{"d_model": 768, "n_head": 18, "norm": "layernorm", "init_std_down": 0.0025}
MLP neurons of a small language model. Each row is named by its layer, matrix (gate and up: input weights; down: output weights) and neuron, and shows model dimensions 128-319. Each number is 128 + 32 x the weight over its row's rms, rounded and kept within 0 to 255. Numbers have three digits each. A neuron's up and down rows have the sign that makes its largest values positive.
After each neuron's rows, "fires on" lists the tokens most often at its 100 highest values on Wikipedia text that the model never trained on.

L5.gate724:143168150105089120129123142143122068168090138097159138187145133146116141077107153115078123158141192063128099085135153135149088153154123085094169163114173044122110101190110112159139119144149152080152170124107138100098145100169093157109120090093156128197159119141103156133168130183138139151151115097091103085115174139121123106122139159140168111122136108156074138103067163142061159065083089129122154104104135091142136092149102111162144158105136149093153133132108130110185103122097095111143146167133102153130141145133156180151178095094136133099123139148098130055151107055136154141
L5.up724:142196105170169165116115201224133147142187178145132098099136198142149095111127142170132163173148126147153089127106077141097115147147123085152109126074178113138147143159119155108145107122118100195128147097135034158148160091172099106164099121154117126158141143195105154118152083135129166119085127083150137093084142121125087169097104133096117105075121076053168086135154168108127123140115172169119080134102103145128099116158171131109124122068095160162172112060095095110084105114099174127132160158137103124096114140080125104133106129149153137142101158160154130132084103093194139146
L5.down724:105151083076105135185138170131053112146148097091108121074109132120124091154122166091139132156137134121137088140135109143124173134131127199147151205139128095182111126127162056143117105112092098175099145204097146093162163096091080146145077133141146154148132142081142135129134116142123097127111122130119171158128169142140131092171120184208185203097159095121041135136158134195081171141122196139126154115106117168160138137131122173119128076175121095126085109142163186110113098131183107117094131156115127132104157158134127145070137137108129148097110188115126051102174117163094103090
fires on: " from", " of", " into", " th", " began", " not"

L3.gate837:103176135104150108138135096112077127107161140077158144111139135096134109137068159186082086074171184161071074125121137094130122142112072131072175136125150113208120090140165162081079116133173114112145123134070109146091086110152125179102174099120128202163138096183131150161151137103119125122131169098117135197100113171060166114119113144099077112174080119154115097070145205193113171091141122146103087116116122101160128132144125154106135100186109051110141159143040142091158107085088098120116121143139119152112177119156138099103200119111158158059138139110158170183080154103156135130
L3.up837:092194184132110072089196143077131169148142129093136167073093167158124124117115149167083123144134131094092079112087092127124121165116143210114120118153152197121107092134140124110120162145166106132163174109155122110137109114164168137169138152128102153198136076141206142161127104104127106116128152130148075178154165113091155148174127111102138111096116186087118129105095120141157168122124143106077137152091094088125126088133179138161088121154132072145122064049102131074144123114091156175087097133160134122142150137121131127141149105175073095161176141126121111181082035162130162139
L3.down837:154114131096179205116138149042086126057140162118146185130119121167157124168130183063044090131139163135103128106111150131145146148138193125119138153096141143132081122176130152111121114131164123106054177141096143178134155101174167110112181135107149133055083122087119172159166146148099080103101137096156150119171129112117169186097126132141117119131133145113127135118164144129124176116189113037180106134116066116125137143121163137111138145145147156168110136156109146118137105161097153109107128180090131199123129125129135115055099126151149142092079113115166127101108159146134073192
fires on: " and", ";", " –", " to", " of", " from"

L3.gate252:097104064094111124164149102134194152082105137119152118111159112125137081117160176111145128118169114154116159136141121153155134167175098147123122126120189085134129169181109176183103130131065131161106165063091139119139140184154190147114122132153109175160138101102103086141141091087095081122071101158128151160130142170111165084109129097125150163032085159158107100167116133155182122144125143118086124175092120099151115200112145142161118111115071099161131151123047125115138169109151134142117132172067111128150145083169159083121107167175154132147116138146165141173087108180097149169
L3.up252:080134193128152124115124071116146175157122115144132213096152057158147144186171147174193147024109123135148090136145089110161170105180142165134124153142159144109086141116169143164128165043119070057110120162170123136094148130074190108143144070110134086129083137148082141123145133132115177054144182069135061119141095064097152075081084107098153109084172139179157108130104150108072172125161136148132142164101140174164155139159128123104185130200125088123124189110067144148156094123101111143147135092166075188090142153048133142088141093207163099134140092100158133131100139141079117163
L3.down252:147192098118126165106045171150167111101060140088176099145106114126122146114188151147060142162143076111163144102110097170181091138108139123152152154133095156114134122192127102147097217099136102128072135157133131134162124139138172155128154188085136168110156124117151097140128167142183164115142092145153195080102172139114120117135168172119165102106098102179134147140112151142211135149117168108100134038153161124172103217121072110137139111134144070088141141141135088131101131097151083119068144136122124119176159085111092092162150067072115096101181108110186145117163105113132131114
fires on: ";", " which", " e", " by"

L2.gate201:142182077094139173148110172149133105078201196181157190126140105085153129162143125129191147137116139041123086210156167205114168109120175108175078112129133138173100147114138160125124060148143064104127110088116117155193105169103104178107147136062138160121136122162167158141133120077101132102144111142112087153137103108137124141093127118145225134120114123160102171117171116059177112102134166149092103110108142087090108088134090102169103066074172088103184176132153137113131118112101098108129128095100150130169146093111121165118099118125127147096164198114092112103127095093208087120
L2.up201:161128160168152157080123170150058102114156092129114170143103172107192144094120164130170182145110122077148084069159077148158136136154142109145162093101148130150136177152184121169111119126116117102139126138171141125127120137136102181107103210074145149106115137072063120194136170087176135171089144113051135150136109111146086115113109091119167178150135121137111086160139186095046110135128105149156191086084126145138158095093075154179120120153151156069089112151123142104105189159145087125131096177158147141184136151108103066123116106188118141102119100132096050146124145125124100153
L2.down201:121078103127142182138069194142137128166118140143180075125095092119101133167128109113182131088158153135117121116047148155112143097161067048106110071155067147137127128141147122125074210094149115155132112133157190117089088111170115190117093138116171137127111117163145177077107161060187117109147096115140113115151146144144128094090120096110144166118069140053149154165128123047182092131097146181157172149130128129082128112172103161156172155143124193058155164150148131118119165173107139102134100251151144159161158156105202146160138138157082134126142124111132137159092117149102084143
fires on: "\\", " \\", " |", "{\\", "|", " or"

L3.gate891:161191191126076160114158160124042157135142152151102143177164122195143139170083170175085190074124186168130156081129178094111138169106148104185159154085146119111122116119115088113117065162117103100085142128123090112099144107140139160115109116114101196176102066113079141164124158106146175174047109088154108161083132149108137128189162156115099115172133097125096118143173124193147147142141100121106136084091148148136148170164136115162153123086143116139021079163106138140171120129089174150112170148129053133125092077100094143110136158125086114124128155144156112150160086162151140116
L3.up891:134124144109126146060122064111102063147105151099160102087113148090174115061112110097140194155092160131112144109114127172124103121137141122192105123113116145156121157137102113051139079127175169180137080118153091174068104193145133155105150121139114168127112128170172126071123104129162182096179085148192112169122142101122146093150116168139109141212110115179079195181137104158115131115163103118105160133117138160120108099147115188104131127112127170109149130130065124162143091189151084169156145106129084101132080143088127174136150131107164163145132114188130142104098145133176062076
L3.down891:134154180192162165130107131075074151190132099143126144190129117115127081120124144161132124157148164212158214136129126090102149151129152089113089110113109155116077167141102177083136092139147075161137159094129093087090148112093138085134140093112159177106104136139152137103084123143166114162106104126124138140192207136121162084173130101178121104093123202089096137127155150089167143197126146092112139101055139094130114148087119052139095153096126142131123141109175067112104153135165151142062135165076144122119147133129130075178153116113070140135092162110117122142112088159161118113
fires on: " |", "–0", " Olympic", " Championships", "–9"

L5.gate402:095166072154154136086126146193097115119132109065151137215122126160139145116116090121127107140170147131119092131144067117153043183159094094120108177122114114151074115130114165115148185107125116112194140082146073145147134170133128130104187149138089148124151110146089181116079139084112183162156053152122100137057135101148124135116122144163152155111082120182166155134101135128136136134096144163140141089092125146143148157151145111110141128134113114072103117106128109145120126118224099114092177166122117091140159117099164112143111115183161058115129166149148071119129122111136124126
L5.up402:191130167134156095112052113141081159176121140130112160128150140152200130153163100062146137193186071092090129093168192174132119141118082099113068086135141105112077146087160136070090091095063095150137182092138128143143134163154126124109113151119074188181138137139143141086155184157148152155129076130116146102194186095145136116091115045080152150133094141126113098117175070185152096079145157131127162169103174132159141131175119101116146218097166130144124096125174125186112093201062107154091123152176199125153153161145152147106112136139156096100135143176173094083129108065107072101
L5.down402:124131167117123166050128132127134088061113170189124145076116111065100098101128186061143089131134127106122143170159126116120139141095131115100150132156126109129058146141129134195172172137156085115165123074125136115075103101106105128101100106053045178112154125121145091162108097090103114186116133063172119139136089147124141057130154134119121123149143118091121167194076093105110108180165120089081118150124126143148121200117145083158115137142081124118075091104131140126110148103100177116145166166167080134138134134098122107186133173148121107156168133135145131138152126120123114126
fires on: " and", " or", " |", " to"

L2.gate289:104176155093132113153145109141103116082132119138116117145152103129161112095061149145079096092069084126108178152152134164141125042149110147049128127104141109082112140071166128145118126149134131176115181120144156148193163158120191128141107145116107090140128190088102134152133137138101128134091142100164115117163186111129160188116210144134154135146094037086114220114196064148079108167155131092158175153087107155099120178147142151162084108145142158105118098088115087124186138101091149073129189100107137117091146113134146116141130109118124094119160122205014160130107140147110076171
L2.up289:082148129155149147172174104144164155076154128114145172167102122149190123097139103112153128121108087149188160104141109113119144054177143160031125174170147098097161169103111099130099106108153119149155182091085103098109192131132159153153111174148200086153158117045122157132155134138046110163149146112149185095139168183134147146124144107144071153145108085102113167142108086123123144118142200121135153144131110136142077172166099105109099082125120168117125129129100112079173192112087191067151127087139140161141086069177117146133126117109074076127091111143055178130078102210185080166
L2.down289:072147128100198101081141124140129093035172170133121045163141185193141053099119148139053115130116078119127158167123092147143094093137155118117131078107161102135077114080119154145060120111122109133109113160081141114134170117143146072133110131051182071123126206151081126066123131149179059150117122090109104095134154106054154185095119086150128117093126126147181178090150065175059132164131142139126145161096130136118126144181126140195084154123133112105143140126131104105109144132132113087085140093101140118127127088178137155115078146168061098143089124110081204154112099124119123166
fires on: " MS", " LA", " WR", " AS"

L5.gate19:096095089110041144160099137190152146159123080136175162165154129192178084139102108120097136153160121143147154180121093137114133143078144078120157094133169121136120100108103132125045104161062125140101107131230086129151158204125148095150118079137092184124127125136124159160079134096094168082115120131119126207118105075178154169129165130133161154136116095137055157116179057101085177141142120177123132105132133123113100157165088121066121108106166154133171099124126115093145114153132160145116099158116142119144136062083155124129097137170139110140123107092147078099126084159104101121
L5.up19:148101155085132198115129129126121158173132156069140165152199108115100127130117108094119132110060114155096133131135111168151098184115135112139147181107150106166157136129113137150129167150201100112085100110093109129108122181122152068130126150090119107133106139145135127143125138130111132120096130125144086184125096124100126090142069165088126213149153057132119136137183170109114122122160150078134165073133186173156104146114120198121126138120176111131090158135171136119139130109171134156137114093146147159121142158060115110086116109126129074154160141140131078114120110152118138157
L5.down19:130172126126117159102155146133117130255105104119084122117157146099176117097129116129157156131104099106107126151169093096122177146163157105127095138125133144134157172130120142121081189124095141163123150188131175152163132136193149111184166149087087139125096118143123144076077166116147159132109124193085072141108156098084128096100063104098133115124120106113132099137115168091166151165139108119141081117141134145098158089107132121154193113194163101144127114127108085075159133155136183144123023159113132163079110094110125080180158168154159150105143134138144090112169105082129166123
fires on: " |", ";", " Nominated"

L2.gate669:106180163120133138132096126089138172135180127084179104097086119094212125121095151118143116145081097104128132097110110076188095152091137108119145145160147151130181129097097106122126176098127098086186147129163117168127148188097176166134175172138110105127157114114151200158174096098173100090165136091148124103107067110139100115123180158126119122160141160151146121116149139168137153114119126100078111139128108020153129108139169082163126081105148155116152096168156118091135177165098086153103120164113161194146119090221109143078100133170152097151086090097092134109158173101118133066
L2.up669:090172161140128127104107135179177142167068153168141144135116108076138176059115169143147117147089196138172128143128076161156106143129137116059126146112057117085129144126149164155112092156151136110176160103158165195206152112129128109104194123138085220108104120094150160107178098146120116145150122133134109159118105110083093146138137154115152109101100109069200119128111156104123119092108155160113155079092164055209085082115132111121164082147160150096067117164128133117128124101143140143143152162112179120119149104143143110101140097144103163149091099109109188058139198134121085064
L2.down669:099115144105120155120070137097150107111139131064111070132122148153154145077137120119158088200071177084131100137149138150165148138068143139066106197072061139174114099143117146129065144109152116087135145144082148202177111153069137139159158151105102159121175108064118137088185147108131138107100111117135122138133120106118119119129105148185107155123143131157132133136118095152161101070064147115117124114105169095169134107124139106139118151146126094075168109212101128089126113139107138146172136174065174180124182103159144123168137130212169082159129140128165102081168162116107067119
fires on: " for", " For", "For", " "

L5.gate153:159170152119199131144133141121172135117122093056091162085089166115090082119126162099152132092117186157061124074077164155144088142168136144106092082130146137123125149137119117142211091137069140148166150103113073126086155143118088142113109127179112185142109087120091167141156118151180158126114118148070120158092119136089195095141110171128138107153141106129159131113107137129137147099139143113087123104155173104128092136134165150138082132085140077139144116133146174111084114105156147090116145143154122095151063127150059171160157107092132120179213101109116144072110151131153108130
L5.up153:145161068185098110123104175111122152144119106104112148155124183180157087166148150086132106137130181106129150102130104202150100172125073122136151113078079132141099115163133108125062108075101097095138167194095092132223131136100135144125133121119141064156172124113090109140048121136127163138116186109114151075194173084139098137083115067157154170096159075143119137097126100172128138159102102144089156127112174115128124094151113117155119120082107198156127146150143108129126097146161091078139096135080149085128067133138176109098187142151128092106130102118138125086092097148129168144
L5.down153:163101158123165103066087129135126129123135109166148147087164091123077131111078111097078133172094168136099129092110164164121101084169124109185109024161220111115106096188056089114173186169148084162157109137104130132109142120100077114151153139108106137137158168181098183099148148100068182111132109142134104140133113114102084142074130124079086136087127131177103175154131132117180116108175131157125151075148164150059116188075120096069101141111141110200082120150144074126099128165189109112106189154127154151065125144101115185133074142123137153163146182134149149122121148126157140140
fires on: " of", " and", " All", " H", " in", " to"